config.yaml
num_hidden_layers: 15
hidden_size: 384
num_attention_heads: 6
num_key_value_heads: 1
head_dim: 64
intermediate_size: 1536
vocab_size: 2048
hidden_act: "gelu"
norm: "layernorm"
norm_place: "pre"
norm_eps: 1e-05
positions: "rope"
rope_theta: 10000.0
rope_fraction: 1.0
qk_norm: false
attn_scale: 0.125
bias: "none"
tie_word_embeddings: true
parallel_block: true
extras: ["capped logits"]
init: "uniform"
init_std_qkv: 0.0274
init_std_o: 0.0
init_std_up: 0.0274
init_std_down: 0.0
optimizer: "adamw"
learning_rate: 0.00163
beta1: 0.9
beta2: 0.98
weight_decay: 0.13
lr_head: 0.0112
max_grad_norm: 0.5
warmup_steps: 296
schedule: "wsd"
decay_fraction: 1.0
decay_shape: "linear"
final_lr_fraction: 0.0
batch_tokens: 131072
max_seq_len: 768
doc_mask: true
train_tokens: 899800000
max_steps: 6865
dataset: "wikipedia_en"
MLP neurons of a small language model. Each row is named by its layer, matrix (up: input weights) and neuron, and shows model dimensions 176-367. Each number is 128 + 24 x the weight over its row's rms, rounded and kept within 0 to 255. Numbers have three digits each.
After each neuron's rows, "fires in" lists the words (lower case) most often at its 100 highest values on Wikipedia text that the model never trained on. A number after a token or word is its count.

L2.up1263:115139114117153120169123098125141179138137142145156127100121160125135114142089147109131149149122133160122127118096135120144089119104142126158116159171113148149133118157087119120120129113115122096133086103123149099105146077143126138103106145122145127135143092112110129090193115112124141155140148097111119155125135165133139165061121096152126114135150144066133154149110087154179127135152119128158104080154151124155109149110119099115132098146124179128129151147130066110104150103126103130171129129067098153166139152112143134131155158124108137100100108114154099116164057139099126128
fires in: "an" 47, "a" 13, "any" 7, "according" 4

L2.up1144:084102096148137105118126142156108164148121187093124148101112132129089096171135126060173122115136144126119122100100132101146133118130126114142112158150130137103142140164146147133167140113082123168120104084136171094108140124100123120113149122122068113171146121125097152123121125155130116123152117146111127128145137149182149138143108133114135144127146135124121112118118114155168136067120117129132108121157079108108134135128197079087145116087124107109141107129173145122145127091100100130135136122110116127149171179105121142141173116138114133150118131106142134140150138082111091131
fires in: "to" 49, "kreskin" 5, "railway" 4

L2.up771:141176106147164102158127138083125124120134146133159116130162092122121111119152108116089115152066128153118128111080170115106159086068116127101105137154153102151152148124086126121160133134128113158074137123109180109122144106134162082092114176122130138154163139102109128130101140147119129167171162123183116179147111118136117138089119131121112101135151119137124164139107146157134118106117087096136113118087142170087123129119114075113115138122156110170143105136153102148086131098094133142088186157090119132123156118120153130132155137114147130141085129111088087134168105134130119171
fires in: "when" 19, "have" 12, "were" 10, "has" 9, "be" 6

L4.up83:133121120126147100160112120123141146135107167114130149127135145118133103110129127127118127129115146134145143145108135120133104133134141128154068162142132139089154140113119168164158111145121136102111136124140113104119111105106147139112075138104107103154127073135081105129143117114107140137145175094132107121129175155120141157119147099100113126169128102097111150129122088159171119117120135163090115064139118122152135107090129117152146124147137145155112126139130128163093113098138136146124118132088105146127124121092187120105114134097132127142112160087127089128130122136131117089
fires in: "and" 44, "the" 10, "a" 7, "he" 4, "but" 4

L10.up454:119146126139151077139093119130110148118133119121130120134171113105095119146110123077141139103132116115186109093123169146153152144112138099115129115111142121144163156151139132087124152131102105103115089125103117120113126111104103114134082166107141153124100123092118141101129163159139108124129094086153137175168129167150179124094143130112135130161131117124163113131105098166147152125083122122136150117145106122171133140100120126134126078114124169174180112152119121118124144137088123150157117125115117103162144153114121146140133145116140111112088156174134102109181126161102142148
fires in: "s" 24, "her" 15, "their" 8, "floor" 5, "jain" 4

L7.up1283:124150122151138133157119106107132107127107103117169124135124171117127110181095088152092117117118124123114137129055142139110130161162138130164083120133127137122161150156096121123113134125119177140140069120111170128139121085151116148115107156147133097150144147155138106127143107162098133179136105094126182108117096182148140153085111052140130136148117097123115129137141076113135126112162121081160125115149137131121152110128118117099152125100165158111133140127086141123115139107118108113132127112108121059148145117130138159131115143142116089111100117159155066138156098142124113186
fires in: "an" 68, "any" 5

L2.up95:134160121134158137119121135115171153143064175129184163133152113070126136135103101107144123148141109133103170156123170125147135093123134147088103152129166097096143126116162111136119155135142141127143123116104145151119121128156135149121118195096132107089180119119123142156141084122117162120167134137131121110122106099123113103166131147144128120114112121107119156167124111117165125134107123097111115129108143100133097103110140121155153140101155164162112162130168135148137038153116140107104165154088132130130130136098141144099103162099152179134121156131117119160130148097111130113
fires in: "of" 26, "other" 17, "average" 8, "unanimous" 7, "autonomous" 4

L7.up1442:125216100172123096113128110108123157072109134130132106116122148148149119171142114115119137092132133106097163124079142127133144140105119112123061131114111142121155133138097110143127161070122186092112092147083168117121122079099178124117136187105140111152176092135097108153104161142102161152155120096126098115143138165113129142127096109095123142149111113147118149140112141120127184135155131091112108135106150134159149084127133142101129146125169137120166144141114112123115157109114144101117122130109184086150165134137172163118130146096117110095095138131126098147112131145124129147
fires in: "most" 18, "a" 14, "according" 11, "more" 4, "supply" 4, "is" 4

L2.up67:098192118154156109096106141148127116085130208148149107108116117118090122120133097111140113145094078146137158142114159152125146108104065112129107109131112100137138137139100157105130188134129148134131130116080159104121110121154145113126098108104138125146152127074134142154124132144116129126179160120152101154149128150150123157155102135120151089098167138155149165169106125153129134066068136123141107132135140094126133129104105167146126134137151137152124113128103112160104103139104132114085165151091115143161135144137137157095119069103129149136114124089113091125087125101115132133
fires in: "of" 26, "has" 17, "have" 11, "said" 4

L7.up244:076151136117152121152109111116125129114161117070161141124155147151142120154146118141131117119101153119142124157121160115123124125107090082106106150160157117128133125155131134164125168096123146080133111128125163092097098103115148154178157147122093092145144141133120120118181144119108126113153141118082178104134158134127149103073111130103109091138110104173087127120129119106113156093124174154175150160124115104199190111143133106125143127131171139123093189139140149166143115158151111103106145119083110091168144165118119149100117153079127121113105158135110127129124137113107102151
fires in: "first" 19, "of" 14, "one" 11, "a" 9, "two" 5

L10.up304:118148153165118137176126140086167093133121109110115142125123133094113112183124095118109143117110153116097124159112145128133120170149114098129134130116088131139124170160138143124097107133078130159154140163123138065137111104110152124138088125145108131120173110081090145139146146100104128091128106121142142136118105162100121134115058123122125131103153092113115166191071120156152133133083147166182106115111102102161132119067166084149141101123149115156119105107164074168121118135145082097173132136106118158153156119110093090112176091122121110143123135148134116110134143142076118164
fires in: "to" 42, "may" 13, "can" 10, "would" 7, "could" 6, "cannot" 5

L7.up28:130154147122145122102118086107091109126116127157152103074123141096141118110153132112146087152103089121124152128135140043205107127091140136134103147144166123118195116126123129124181119120127158177101109143137149071145126111127102120139103135105121108150118102096107142112157154125116170108154154106173157199155106172131121156052133116124158133133116073117170127114126104117134128111109131113139077096170135094149137114106144145129131159148118141144149161143121098144143126173134124096161152143166085154121135118153147105126126080104112142141136136168118145142141163155135107134
fires in: "100" 20, "more" 12, "gave" 7, "gas" 7, "gathering" 5, "50" 5

L2.up717:131112096113186114128138130111120184105143134135130132094133156108106091154102160089119120154071122132091138125107123116133112119130115134131102140149119149139092132135169171115120107116094126170107121101093181135111089158143157148109108143116135126169156129108135116132124154117113116107139117110120123134126120132196145148123132091126108136125124074114115108165146092133114159116094103117195110092121135125156169146110184130133157097077132134153138201147107124123132118140126103131149124091111123119116117158118143088151171139096178133083078122090139129157199117120111114170
fires in: "to" 49, "of" 6, "portuguese" 4

L2.up1416:134153119156133096127110114155097151128137184092126183139116144138093120155083136070121131120124118099134122141111140103170138119100145110121098148128148122140132095131113074159110161098121149184183099121131143132125118126165149122130078117088099150098104110113060155117161113109095143110162115128141116105112168140124124123117069119120145118140118151109140140159116110126120108084097131150161102138095098133127115137097130143142147111123154178095157165131110101097148099150139176115150145140108168147145125093122145117176176127136126157126090163133143086184122153129138097161
fires in: "of" 21, "its" 9, "development" 6, "into" 6, "his" 6, "company" 6

L2.up52:095123149154122132163098103126090127155101153119156118116140140067177138106076120090133182097128126151099112102121143071140146142103087123164083114113156161112159127119107160109123110112110125094137117077131158088168128127140122125097126165116149073149173117080133109095166101100088101138152144136168140138172107136147116172116130119125121110155153125070142154148099134124125156128166111127127117121116098100163123112144136095094166071114180123174082125150121137132103115147106171118130171099103131132134128108157156141105146147128114087108122156131128105136154106149083118163
fires in: "about" 15, "some" 15, "around" 10, "at" 8, "for" 8

L4.up907:155150134088125108192154119115112133137119126132130128133107125118151100162054176119127159158153143125131124101103106142153128139135103127162096098122081152125134134159092116142137125097113151109153086142143154114086147123132181105118144171147125131153149098137147143145179112142159153163133117142107086124141144131136123131122164118118093132171078059115126185138133098146131130056103138093129157133128140114126162132128137105124129132127124186116112118162151109165148103166137113111114111133076090099156131176146172130131157137109142130120123142095085116137148106101107116174
fires in: "won" 20, "she" 17, "a" 13, "he" 12, "as" 10, "an" 10

L2.up648:148107119144137124150119131110134144125124144134134154127132123103108158116112140106149137171113126097135161156117150156171147151151134123131091154071135107157158091137129136161125136108089148070112103115155118095135115115167160125138145133149093128122125117105111160119135149136058161126142157124103155106124162164099098144110056129106117146128091094167085132156123120134139138145148155139135127091111109138120149122118135131161100081100101142109113132141128075152134094152090083135134119125136113164174134124137106148121131151145112128137116140125113109126115142146093130127
fires in: "only" 22, "all" 20, "of" 17, "danielle" 4, "kelly" 4, "first" 4

L2.up972:117148109114134138120113113170133088139121178123120142143130119089081140119117109141120137137137143159129140154128164125146095100102101128088129150097141068109173134122155125134113122113141113148074131120078179156167128147112145142128127141113166102148172124099138132171119164114123112120176179117157118097133128125160103101181125140128140101092156121123127087139095128123141135092123119133115100120131153149139143074129149116141123110149141196144139130180119120149125078130129157124140157140128130156130163129114121155086130131081137162166124141141072100158148144132137124150
fires in: "of" 25, "different" 11, "various" 8, "000" 5, "religious" 4, "other" 4

L2.up1506:119125112152138122149114140080128149104125189118157141147144215121071107117115117066114066156111118107106127157073159080168112106094149102109092139165115131134123114116138154149146146136113120136117091115124123118136146139081178116154128098111151115178155084176130151110158178120136118161192157129154171132125144106134117135148148090108155112109135115107117134143142114119121164107149082106133098088133114075134109142167110123157136139158135125157126126136101136087135128124089113105152153102111071118104155143138096149134179133149105130189113131084084114136136129130137106139
fires in: "to" 29, "of" 27, "said" 4

L2.up367:113149097130164105122144150111163151127111162107138149113136124148093174117141116142114108142101131142157149108101127108117156097136118112125115149159105099133131105161095136089134137118118103113107109127168156116120118151121176108132173132118112052123177133107154145140132156159112138110154132137134106154118142174132124145124152154124136117109140091159114167147109116153112102097133133117141141127127106102145135084108149093130126080146126133128110099171146122165125113135103102131119122129138096146169147133139131137102122138108153167178122129064099086105134151109122122106
fires in: "has" 53, "had" 21, "have" 15, "are" 8

L2.up840:139154085147129111102109166102117152107087132114136086135102135106069140171132117124122119132137128134143144093118087098121129155123102131118091147116123120103107106164139116134155141134120177121107113080119141080077108111151110101117146165124100107125147135114147120129151142144107124186146155117143134118082162133119072142127111130140144139125154085114128155161109140149147161115152113096183128099134106101113135147135154107180122084093135150133122092135121161105100137125136113123091111140105089121113136086171134118104167127103118142154168175149114123100137139149167104157
fires in: "where" 21, "after" 11, "when" 10, "later" 9, "see" 6, "before" 5

L2.up693:162108111147134121128098108140120136160125127126162099172159129109149079160109171087096102155070120112110133114119106104155136124142072084121095134111125106099142127103124103141120141096098136125120111089095139115113148130145161130113148154100156119132152117143115122146130131106111118105151108124151110122128149113131136146123092086116113083118131127087090083153098103124129135141140102080127113108097145134118179104140187099155118091113132127197110213132154139137129105174134150107148141158107101124107137113143119163173176151026130116115114140144104119111158071116142089128
fires in: "of" 94

L2.up1475:095140103139129133170118145135104128140138144100166072191090156153153155138095153130106134121098124090125124176127106107157145122105136132103117172137151117144137146135145138137131148097114093151085107081147118095168133125150119109093112120118127088150115115133125158144149139144154147155165121115143132105145113117140090137125103120133085122140127112116110087120112131124132095128093117105150125141090129140134164089121153105109124132135106120138142135110168110136120144112158132090150151126131112106139125095140096153125162134115140135141164094151149116101158162171115118186
fires in: "year" 18, "while" 12, "life" 10, "league" 8, "time" 7, "times" 4

L2.up25:113143137158137114147092135089089148176112169130155096147126124131133102171104114112097100106099146128111187101092129101145141136113129100089062120112146107149108106091115137128151127118127121111113128130108156077172130110146142088123121127102173124143172127111125152124135107135134122192163160145159105144156119114104139175122113092156168104177159112087123149113136135160148167067107087086094099125132102118113150076130123102102124089126158147153132156158138120131106106136113124100133134142128114095155156125136133122132144150148073121131122114123076124093135091132096123188
fires in: "because" 16, "more" 12, "much" 8, "most" 7, "very" 7

L2.up426:149140124152108070195114125118090106107059143131147143131138121115151129167115143078142107162145097122132111117138115142185138138114122132114134146131147096150152147145144086158122172095088151100155122141097196104153175128122141091124135130113123130131099118114132139081159159183157136122154156141106127136101149123137125132143126072127086116125106069101149146141143165140152151122125145118163115117114140113121174163146122118172106105109122161095160133148142084134145096162111149114157168126139127109103143132177117120116131136125155112163102114098107102133161132124120095155
fires in: "all" 36, "won" 16, "both" 9, "of" 7, "later" 4

L2.up1457:105183128104131128178143120092122114158124171134170125144143076082104137103107122137138102125064129161123130124089160135117137079113136118060115166178139095133128168136121126147143136117106159124121131144092179114098124099133160123137147118103149092137186109104128127155132094132102128160170143115123112165177126127127118101147149138142135104125129109176114154136122145143141158110154134113135137117092131139154169133090079137144141144132144147195123166165159122139140108142133118105166140138130169123148154102107158149079128161107116130131104110089107101154140105127099132140
fires in: "of" 35, "most" 9, "various" 8, "different" 8, "mainly" 5, "main" 5

L2.up1531:107110063130154083141127162146160106155106132125090102158108107096103086130130107101119139105101125114115155153081106106129164136157133115123121124153152131121132124126132149089126187147076114135111098140098139139134132165109111117147113097110117108125163106132128136129133144155120108128145099132056120136174121137170130142156121142132077101112159103103145193145112113167105110116127069134127096105094131084115143114142126106110120110102135120124173137122186144137129087110107125091154121107134130125096177146138142121100142115155120108163083138105087092141132147123118115165
fires in: "northern" 12, "warped" 12, "southern" 7, "brian" 7, "to" 6, "eastern" 6

L2.up38:103112109167134134149106106132112163165101182132131166103185104105106095145123081141106146144133112160101141102127151106139147106094120128083098125145150168112132086124134150052105134117116119173096098092118169086094120121142128126141137173116155136123147093128092141116146122123111135143134083123103140144117130124126142132092136099108103129107124147102128121168093101154126114113158100135111112112108087116093130126147117104126133126160148148204113198184148135152104055145141141122102171110101123147132135127169137147168144081115143107132086106106104153176158121113069087123
fires in: "of" 41, "for" 6, "media" 5

L4.up1356:116131106181143131129120144116162105110130176118130113099138103167134116179129131105134116113112082169093194132126112122159142147081157140104099127173088123081130140150113111146136132111116113136127074144093134143158103137135151082179118108131120139144137120147106173131189138102131121138148131126119106159118121136124163149111091108109094115160157110098146205151117120149114145085101161101148124140115110114145129113092143129122138140114147122181137104116105121139100104131143109156145136127085115169135153116109139130104146086150091120155124128129102107122129122137089105156
fires in: "would" 33, "to" 12, "could" 7, "may" 7, "will" 7, "can" 6

L2.up1193:148156090119129121157133104138101130138115131113133133129095159141119134145079153119159126103109082112148107131136140120125146114108146132143075116156136142153147156130120123113089134141098117111141165118137142103124138101132129126163103158082124136159123103108102120091126161159085105148144122125143116121120136156118150119077129151124101119111116107070137108108087073138178118128122098173144114155094121137117122108082131112131136130113139134160144149155129100137109110150122150112125142134125143133144118135120157154181137148107112109109092134118120145094126119176117115137
fires in: "her" 44, "its" 32, "their" 6

L2.up143:136128137126144086131149162140110119143092130144153118128131105111118142131104142120107114104141100130131164150110132084128135088112079128098134136113127092093144158145140095177119141087095128090161107114102164130100145124093115144103107112055136143095126111082149134123149201124115146135120132155084143088092126168127129113096115111139133127146083119117154147140113120151118146145079138126140152172107116090121163153117128120155134129121140139136163144148141135119074089144150137093153122164103119139124146114077178123106131118123137126114095169122121143120133112162154127130
fires in: "it" 30, "switzerland" 6, "sweden" 6, "king" 5, "settlements" 5

L2.up1132:106132121172143139149131134139123133088137189136098134056131117114121122127117107120115133140091114128131182138119133113131152105079121093116096108110140149111134114157110144081135159089135109117083132143125155125154162152129158098140086137107148120164134118096089114143119116126124138135141126104122089130122109160149113157114137142127132129130156097108125116170110155161125133109077115114101093136146152129125154093103122120117117104122128144112167152192116118156108104149115092116117158131110175151149164138123106104143134102091122115153061136075079132140142115099101138171
fires in: "between" 26, "are" 13, "united" 12, "were" 11, "by" 8, "among" 7

L7.up1411:149167134136088122140134112156132114154113135153103115126142092135100123108121137146104098104119130108116169163095140133149144105152111077124105163148134080084181095148123109143131093163099137164155110156097138085068176135094120150136181128125114129180150118117100150177139103112092139179143128130127146148110112132122117097116148107112129099107131101083103143131148144147126132108121150121129086130076137147109205088149166120110171125134167107114150130152146089163123116124134169077169122141105058103144158104142142126144143107155150127101109110124138102137118124144100090148
fires in: "of" 28, "gave" 8, "won" 8, "went" 7, "win" 6, "among" 4

L7.up771:136147084107108116135127109123134172102148148112127117085155138109125098148095135120146153128140119173107107108095128116133118116119134114130114136131159170107156132130122172101098144131126178104116142107095168114119149130135132153145090123110129117134155160090143134154135134140084116145163161085142115114116177150143144108136170083137122151130094178095121157160099080136150116106159127140133105128101100114160137108136106122154139104143151138134159087166095126115102107161134142149137133141107160126144151109086140161160135157090085143121087148100124089134122123129131131120
fires in: "his" 36, "its" 28, "their" 20, "polish" 6

L2.up584:147122115110143115159100143122096179091089152110104113111166101157181124122131104113063172160119102135086143134075109124128116148134076127104121122123121144140125104174084119147129144107109129123095107086150147092148157124155191117138157138162134108147124130137119136086142119171086148141135120095122111122078174104148116170113150070131065089136134167134123141171111122116131131089160113133162163137112112117136110121150153123123120087127129105158145128142151086138102103174125103133105164118150124140118158117133120107149120141140148081110118116095127097125153126113141111109
fires in: "with" 27, "for" 15, "named" 10, "joined" 7

L10.up1292:097186103096162098098149115072125113150094124137122155135148136136105136135156111130137137109130169118148127137123136144117119130123142110085120171120155103139140110155087127208145113091116116125097150127167135117157115125102121127117147170129125122103155156097153145104113124124133143129129145109152185141152118109119168129153127123125110099134113131185120121089099131152125143129123140128120114120121122119155172078143143142117144136110167113172164144132161082148122155144135097143127122135134138099126142136133107159148119153145134157045129129121154082108126151157109128130
fires in: "was" 26, "is" 17, "as" 16, "most" 8, "years" 5, "being" 4

L2.up1261:101168116134116098122116122136108130146109161150153141125136118100096152103085122096067153150079132101106173150133159140124137113128089158101080176137093093126112136176141121169106116096099149114157124139145134078125150084139136092099111197131116145139152140109104156141191102112112127121142112117127164130098121158115099162117133130102088141133127070078132156143107117131138149063150140123127129152060107131134170107176139098146149134091182151116089143200138132097169120159128149142113148173103115137141120129153144114157148112103161138111117136120131117111122146122092111168
fires in: "of" 61, "other" 9, "live" 5, "various" 4, "among" 4

L2.up846:119128130130159132138100092129129137150148169122147086108157138110116141097101132101085146132131134142117200140142184104105151122108094100134088121164165103136157092125102135126139130120112142183101135155122169116155126115132127134104098131114168139165159113077138132127121106122122151145166140105124158159116115116131104114101094151162137119120164114106120161152090093168130099103090116111144111114133109095101134063107153137152161112118146169160109148124147121149111120127125123081117191109116125165148132125145129148152136122111162141134134162120126112109124126160142080131
fires in: "based" 15, "from" 10, "of" 10, "independent" 9, "texas" 9, "however" 9

L2.up850:111095130132123122180134091136141166115124175124121108057169164093125119108138135106146142101115129106146162127135144152126154082113110105128075170116150118129148127132148122131119133100086128099122128126132116121107148117125168082108116146123137106113126086128104138129158108125133130150137202112147158116124129131167114093117118115131144154132108077131122175133115148148125141133127136130138098114118107103119148069125137121126114108119151166139174106173114104149131145174070110113127143156168134149175148124123146170130175147141110100170121186109085126175149128138128111134
fires in: "of" 71, "among" 10, "by" 10

L2.up543:166130095124133136137119104111141120110104127168168137099165105126075139089109160126105114112139112087162150151130164151135120112106135109124101152101128116104177128167090142119128177133108125105145134106116160120161160117073145100093135096105155123110182156128149149137083128172136118128136165159125120115116091145126114127123083115162120107139145114154121161129122149181121124083133155102130081151159146141105132101110149115095153156098111126090135113167161090166100097142109133111085133131151108121167123118136164147153127111086108145152122170083140101130107136136104120131
fires in: "were" 36, "by" 9, "under" 5, "of" 4

L2.up384:153158114125136123114094112092135115084118144112153128121180125163096109082067149149110157136133076113121165118129136113156131151088134114107100120155125111118139107136142143150130159105109114125140101135120140122149168139136151120129090125128128114113155121117177164149141106109147106145143164133143143143160122143135121131187129118149142141148173136147121135181112089160102136097133152120150162110149107086157103129131144143170156123099136125147111138114104133170077131119138107110102139136113150083129173091125112153096106149148165156121116131097082075142102143146129140096
fires in: "to" 21, "said" 12, "may" 8, "suzuki" 7, "nominated" 6, "even" 6

L2.up121:101104126152126092088089116121093118134158159085117139132106124124122124118131099121116145132137100125163102139109164150138109094120108130125133137149156151098147124129151115122175118105141097167103141107138162111160117122125130088111107147097170110139143111121101081138127109143149107114148175117155150128139105162132129147113117091177132107131154118065111108114098080130129101125099089119140136129096080132136165078107118110103142140140150157145108167114119137127148098126114082131130155120159165152128134162128132142102128122110117136101096129138148114115152119146108117176
fires in: "music" 21, "information" 13, "life" 12, "services" 7, "community" 6

L2.up841:061124097119133135121129104092119114147114133148157149124143172133139105114132151089082167104110171143144137129081149114122120121097138126093102162122103090113145141147087158123109165090125166109110118102146157111123132126128170129106127106133143116084148114108126170163146151159130148136139101113134183157155117118170131124110142115102122134151122118136117173178134116147121155103131138050137078114134147123146124093107147133120120135114136122168174174172132088118158153116137113130116123196114101126145155147105146141123120153119133144107103114092121074112153065169106149119
fires in: "was" 25, "be" 24, "been" 24, "beginning" 4

L2.up560:136179116125124159094097130130100100134108172136132104133145107122101126070106124136123123184073129167154117096106146111131127105068107129110113137129109115118142125163118087138105122133124138145068156095136149126152139115131182125104125139128149115129140135102117150155130088122104142119150141137097116121074139119128142147149119131110099120108113112127108096145120138128121128149156162117148122116134118119124163121084130096131105128097133155167115159145182112123143105187146100142120133115128092111139132117158083148125124145097129131128130113125116099107139121153161093143
fires in: "of" 47, "other" 13, "every" 11, "seven" 4, "different" 4

L7.up362:148132086118157088147099103104144122136107133134150143128129126149093101112099138118116133111148106154113111148108108120144154195128145135122091152100129140070155145125126122147157140128090147121162086121120122126129139128129158136124159120093111129166172117114134124128129145186108135156129143121121194135126110143125119132085116088105124137121113112097107153121164141136146128077153149060120125119113136120097149128155098133124117130164135152108089182144120089144144142138136117100139126155103129098092166115152111191096119174107134164098132161123149112134138122135111120135
fires in: "an" 55, "any" 5

L2.up722:163125128136110125142126141114144112145111175128112100158130135107121096147138096142128141109160153103113156155129107127137102115120083127123108162162112107110141178167148140134149118132096137141105094109103158091141136126108118142106141156108095093153085108106148154119153140111129106163157143111178155147154159124174099159104155123146122112157170138144115136094080119147126141095085113070149085102131093106147168101087121155099113151152149153137137098133139150130093088072114158104117175114093095119167123145130138145107125148092124130130170119147111089176136093139094103146
fires in: "time" 26, "white" 9, "while" 7, "weekly" 6, "times" 5, "wodeyar" 4

L2.up92:092121066161118112143128136145130135159130124116122133139122127126112133159111095065136098151115100114123119144103130095145141095127095082140088151135135127134161110135153129104120158141096135125160094123145141089094112138101111071075120115114108092141096172125077172080137159151119133115150122145149110104123171126125118150159072078118114117165120113124130138155107105139174138127158107165149095132103099076140160111131148085124142097097131115126142105134135089097125115132160147122161142111090086131110126104153117142189141136144124136172071163160131128147143141141136128180
fires in: "of" 20, "what" 11, "years" 8, "hall" 6, "to" 6, "left" 5

L2.up712:134107120153122101148128101179121161140124150126124110148103163132137099132106149075104135121119081127140134129085136114163158124162135131152122167133170157133140086107137112095096123166063110142128126146130100070138108122134137085131095151117054128111161131151119142134099117134057119163135115156126152134169096095133130122134098130133101155118111097060119119099131122155134113115147145131153133100090156098147101148132168102142126110056145112117128183128142118146057145144120142111147148124146125099101160144130122128191130143139132112129112151136127146129113137118121108164
fires in: "to" 34, "at" 21, "of" 9, "collins" 5

L2.up959:104133117157122131171100122104116108096066162107133131082170161105149113102124113132146153152127129152111145127121152113161105154131105107165077136154162119104101151156094124143150094094105151165155071140113146091145130114146187106115108155104145127157145147116121116120175119122113150134139156106139153192170138138129089128106158113123124138137162123123135132164090104155129100134165078088143130091092119140126144135147122076115113154146131150163126132133144136133106130101091107104138150094144143118120157145128160160067152110142129128140105143094090124163176098122123142161
fires in: "for" 27, "with" 16, "in" 16, "by" 11, "from" 8, "united" 4

L2.up220:076153143169151123147120136127093090097108157131132098133167132115123135105122158113096141130114152195146156135093122086137102133120098142164079154120125145135135120183118107122098112147133170161097078133125147114162141122137137117114078147142142125167114147099138123127161119133107110156149114121134150186147130156135121126086124131126131101151151097101126118171126140138127149084125095116129157146106079169151118136116118105081137105126132153125117137124101143124099135088098074109126144103150141171121135114125147146133151148128120143149107132119124105105127159109071137141
fires in: "to" 30, "for" 12, "spain" 11, "are" 7, "its" 4, "through" 4

L2.up1459:123169077156144085107084142131119128071127129065143137138128127113112139157063162123127142115098094145120181152118094109185126154125110107088126161123106082114146125166135104139119150122098114150130106117097156106118143115144129134132124136124136127150152127132146127162124177134112089119160139135131136125117153130156147120125120122155103112121142120133100145181149070164112130079118121126134110122128097106111132150099149136116151145087134138116094168100143135118125115104137145116144153149099137153086146154124106123094158149095079115128105128113147104129126140113129095131
fires in: "to" 41, "yes" 14, "nothing" 4, "atlético" 4

L10.up208:142161156145124086136141152143142126135088161121128057130117108139103088106158149135151123102117096140157111130116133112138112113098094156150124153137168147111116165139152147107110128099137153155161073115098126120147154125115134141118072120118129116140118078114097134165126127131140119135144114123123101115107085123128142119154072085084107118139120115097145170106129122163125147112153140146084117099133103117110077145109132162159135093101177120131130136129139146143128136188098115108129111145132157141100124170119120170128168125136153176126106133110104119154131122146109125117
fires in: "and" 22, "to" 17, "until" 13, "since" 7, "died" 6, "but" 5

L4.up1430:038157168146144121110127119102140138149094145132150107133119180096114108191151095134093151109106152122104150160100127133111137163138118124136103151077123147113118142112124151135084151123108198161098132110114138091157139132151120123149147143143128122131140108137143161154118135147133144114144116119143147136116066163172123120116128145151111108123092095093115131118094117136119157093116122100151124118090162168190139081119139099098143165100177145119129160147198089126126138107115098133171117155131127179138154122102094114113162154138129124072137128087120102140128119178075126140
fires in: "was" 47, "is" 20, "are" 7, "were" 6, "been" 5, "be" 4

L2.up851:132115078116129109141127114132110145099134132128112151107117115164127170115103115136141140144103143132163141103099149129113127132113141072097135118179141095126158138138096157138134193109110085142093152125156157109086118115137171136160176140126118102157139141118132117123098154158111170135142113114143126101099176124116130114109139132091087127135120122126112117143101147149107122107116118133144126105125105115082165080108163096118099117120148145157144127163139123113127107178135101157143115148114123118139149112158117086143096124126142125095119117112136105128090120127184116136
fires in: "of" 25, "a" 14, "one" 6, "two" 5, "bought" 4, "white" 4

L7.up109:165133112134125135135149121141119138097120139124138107121093130094125125157093100108113135164102114160139148129091140112125113099139097137131081161131154090128131139127104102147088147119107122120117123118125140108128135117085137129107134146114147114162140164119096140104148123140139096131152130139106129142112163133160128110085103099141110149146131082133098114128095108142173133098097150137160116096147145135129143101118122131152129117151145155174154119127138110123099105187120126089113115184123077146155174099120125172103115120074119152183064185148133132143133069100111101147
fires in: "three" 12, "two" 11, "one" 8, "fifteen" 8, "four" 7, "five" 5

L2.up133:107109115151125122115117132137121088092139152133144133104127122161139146089120154133124143153141130096107172151116152105120144095107129110084115154144150101121137107177154114162136113119126146130110076123103136093143169130137161122120096126133151087102094148146187180140147146116130135177158147101158155154166143149154116164119121179147130092157121160117127133185142092131093129123112151079163136120136076105120146132100132106112141127143157142138132144117162129157085152088151133096141147127097157110128142177076118136139111166117155154105124141123111101117102102123131118146
fires in: "name" 21, "been" 9, "date" 7, "described" 5, "nominated" 5, "dates" 4

L10.up273:091141145134145086152108130122164099114110128122120143106087150087109105185112106140135145097126133126122158126123159107112085138137144122132119154156103150095124141125139102103131093131096126141154113112094135076093117139124139126162079136142114124133151106118122099145149137105074132106118137106135140118092130164133127114134091100141093109149161074115131141134099095166146177133108139108162140104092104101192105108097148084089142128101156129129132158141159131177113110099145101120184127146103156149112193112110092118093166095149119150162135129151153115116119140124099165160
fires in: "to" 24, "can" 19, "would" 12, "cannot" 10, "could" 10, "must" 7

L2.up1473:132165161125133126106111129129150167092118133094145124091116159079117128119107129096129119128141119124118155155116136138154151087118118113125093141150135157122134137117129153144118125163100141121143109146124160110152143053137195114095103133101092136140147114130092120157169100111110135164147144136133147139148150129099083154105134118133078146105089088080101122106163102129188146164176142133140129106114135121153104084103164124159152123142142152137130119157110115158090125140125100102119134162128144118139134148178094151139120137132134089131142123136105099135123103129131118145
fires in: "at" 69

L10.up159:086145111114205133178113104098103083129106106123147165142136131134111129114082123133106143082175135140129145118077115122129100112154147140161120150134185152117144172131120144112103138153089153100160063102123163127136144111147134093122141163125151144121106105107111134130142164135117103113130084132149165143126112153117141138064118113109084133116149133110119163145137105161139141138148120117126154105123122125180156116121112118164148112061118142132114141117115095142120100110115093099130120134137134131124186174090124125159119164110110139097092114161138093104152111133138129154
fires in: "an" 63, "any" 5